From a checkpoint of a small transformer trained on Wikipedia.
Size: 10 layers, width 512, MLP 2048 tanh GELU, vocabulary 15448.
Architecture: LayerNorm before each block, learned positions.
Training: a variant of Muon for these matrices, 1657M tokens.
MLP neurons of a small language model. Each row is named by its layer, matrix (up: input weights) and neuron, and shows model dimensions 224-415. Each number is 128 + 32 x the weight over its row's rms, rounded and kept within 0 to 255. Numbers have three digits each.
After each neuron's rows, "fires after" lists the tokens most often just before its 100 highest values on Wikipedia text that the model never trained on.

L3.up1271:057121102138140121140125168038106142121151133083132113052143161186169151087083032093107123124131204135122097129082143112113093164105080128095139141141112131111123165153091143126113096138144077148154146122158114164115132114106166119117138135148142090033160129099094103074160149116127142177149113126111106139110082116134147084117146095174109108121139164105135067148126140094176102137094151180194125084155125164134104101135083160163133128125106194188119144129152096086211071142191109068090089083137109099151134135104113098171112137121152142104122157161138090118066127144132096173
fires after: " (", " \"", " ", "-", "/", "\n"

L3.up655:104163107156155139057150146142151112106216105143094169098151112156106138102134155071116104103099148141121120132127124128173136104207117158098105190145099079077116095118128184122129089106076114137115178127148099122151097090116093143097140088102161156094108167102120177168076128165145116157111109112134116199140176106109125092071119156072151131151084099149129108150074147118161124132131128087046121142137148149143115097155181179144078142167119080135131138147101121135099151110090090163143136118094117167111131169134172134150116152110134090082147094093204060111124110104129127174
fires after: " and", " who", " but", " that", " which", " he"

L3.up1664:111150171149137092117067159050155193153100142075092148112128074189148208148140083131064125134122072157119161087092118100133090151128166152082103166091132163096106084177116139140110177145127058104109118111106105102130115119144158113238140109199095151122107169100108085167221153180151119111095183129105083128147160177148174112134093094112122123135170092119122136069131131164151136129137149071107118210104172095083122121132095107108151133103126100149157110121144163138128117101153109118127081160126080140118132071091093130134104127153128100108121153108113117100123166155094137145
fires after: " the", " a", "The", " The", ":"

L3.up368:085094140120123074116094096075140094120121168114081052150115048174101150091102133176151130140184087203129119203100193139179182112145168093128079168152096128179137155134100132139113171085119120165132127097136109117121049165117082088138158179065084130132090085196109132117168161127130124130161128108060190133144148133143130118136119086087131101193134128096098115102130176058124075192126157140101130178082112069097139120078115109116154157105170090199160120114141126114169090117132115099149086109172105141176135128095107173083105073121143153120103121151106130212158191147157104144
fires after: " the", " a", " its", " his"

L3.up1239:125098074144156134109098108136082139169105153092142126122180120147095147089088212111087152102161101152151097103144094150178179060122120146103145153128148134152126167097097130154122171173125138036105140176140119140104102085103098140105147151145212070132110164146148067147141074024133153142116170094092066136158080145166184111176123160087133126142139120137119088095105105088120121162125082132076109075086091114110102097154106118204176160109175107154121179142147123108163156092133125146082106147104084116153100102150089103158137138149159140145171103158153113098146157120152126091
fires after: " the", " –", " in", ",", "s"

L3.up189:094144151082114103115172126081107200112117161149081144094117138119046173135120118104104144177127161112164092124116144115119118109127079123143185153112090146156133177120142094153105213150099074105144129143115135074073125156145159111133142105095134141162163158121142150113159175122140126057163169122104133175133189102129120116097163111136154137148118117107186098125160144130148108095134076132091129176126115151136066065119086164146173132116119132138152092101099097097170143172185108163099088088155085142147131120093074128087171097140095120087086126163145099185128119178138140119
fires after: "0", " ", "9", " '", "×"

L3.up1758:141166156135093161152094208080086101143125101121073175067183111108098111061125075077128087082123140095150194186120139148150133074106111073107108133132099190116124109104180156087131103123091133182126179123125133132096143152098152132110123145172115075108134095116146129115140113154097159170105104144103110138117150139122105104107108177167179136095100204075143135119137110101106163150119093126119121113125111100104139139152128100116089093163135159094103127109113109137130106055159166112166161069131140161147151104149125199178127159123169081103095116181082127117138217148140068112
fires after: ",", " and", " (", " that", " but", "\n"

L3.up1702:102117124027146166120118140123091175154094123066108110116140157148108173106121117139090078157149066154048104139117184122102168135142166082097104185100151125171176165123143139109122153092141114160136141125000115136183120117167137120146229173128093137122127104161098089117149153122205173092134072143170125151174105138136144105122131129111137111121153175124156144076110144067153101202139076122114173081043115149119123103144130130109140146059170106122135123104149142122134086151129125102098136180115140140057107158137056185137106108106132160126105171118168124072167161123128071143
fires after: " the", " a", " The"

L3.up1327:103189126138168095125106105120120113132130105122140123112110144179122130126113132147110087141137041157119098149151109180148102109145118159128116115177140153069148161164057151149093201161124123095188153092166032179157045119127148087172138125175133096136099157158145057043116140125105105117141132158090108107103093123152076071227089160079175096180076183139128099107186171096163180129163139159084112143119162134148156135169052120167098205078134078200123105144120094165160093153136094134109123199125151097124179114132065152119107112119091158107085225127199072167126138110133087136
fires after: " the", "s", " his", "The", " The", " their"

L3.up479:085109147162148100129095126153112139127099126153108148148179155121139155123077157142120169146119187184115130098166106129100158159160114049173185103092100128146081125085176145149087094163132153128166146144116157144059149155126113133138127173090186115162072065147088126110159124148119156145185142085151064070104148113160104071098153091142139094099109093139127153164090153110165123160159153089087151138165163125113089084115118121222147049123107105141070120131137075079159165055092121158088076138090085021153148135148123114162104135155148130096108171139173161150173108131120114151
fires after: " ", " P", " p"

L3.up1356:141097116117116127208118134152199085134097141162137123147103149170134141132134085192157122108129106149176142119130122195154129182106100157130125099187179153159099121110132178162107157130123153170161178112151148149080117127165076160154100113068150123209076107123086158096091148124160113125152153133210127148108131127057091102162101101184134170136151105101125109120187153055142153095135109136136153106158133125136170144085159115152041121127108138166056108097065109123092076156140138114092125153119063063205130078164104091201148091153109154157130118099130090120133131133045085137
fires after: " ", " D", " H", "L", " L", " P"

L3.up1074:122102130080164112099120133047176188099140079168081167085156122142109190076084185085093122117154101176108137124142155121122145165140073127138117099117106097133115134126192200185124110132161128129140132214153114189136179148118159144124108170124129122101192169137114086108145089155091145139042172090153111119136097136157097097217091091121128119171161178079110173091095100140169156176140152141084099127178194129094144076104092094127155134198102123123103100159129092140152114157129154136097143081150087125100115091122118149156092139132130125071104081150130132156112143099148125183
fires after: " and", " (", " \""

L3.up1873:153126169159148100120108139068131124137116137134147112132090107122121148120111086176145104086049104116157138125147150103153168125141142095171118156129122135154154156114123229168119110121113121115074221150153101042127121113128155164132118126136121104122090211118106118111063149098121152078157106131081072181121146160096111133135125154123083135126141111079116146133128159131135129141089117168164209132117115131123148131050115101108081102141087144097088088106095129122136146114135077158116146118110147159117215114118071104111086011123147123176157154147110115110136117169134212136
fires after: " ", " St", ",", " L", " Col"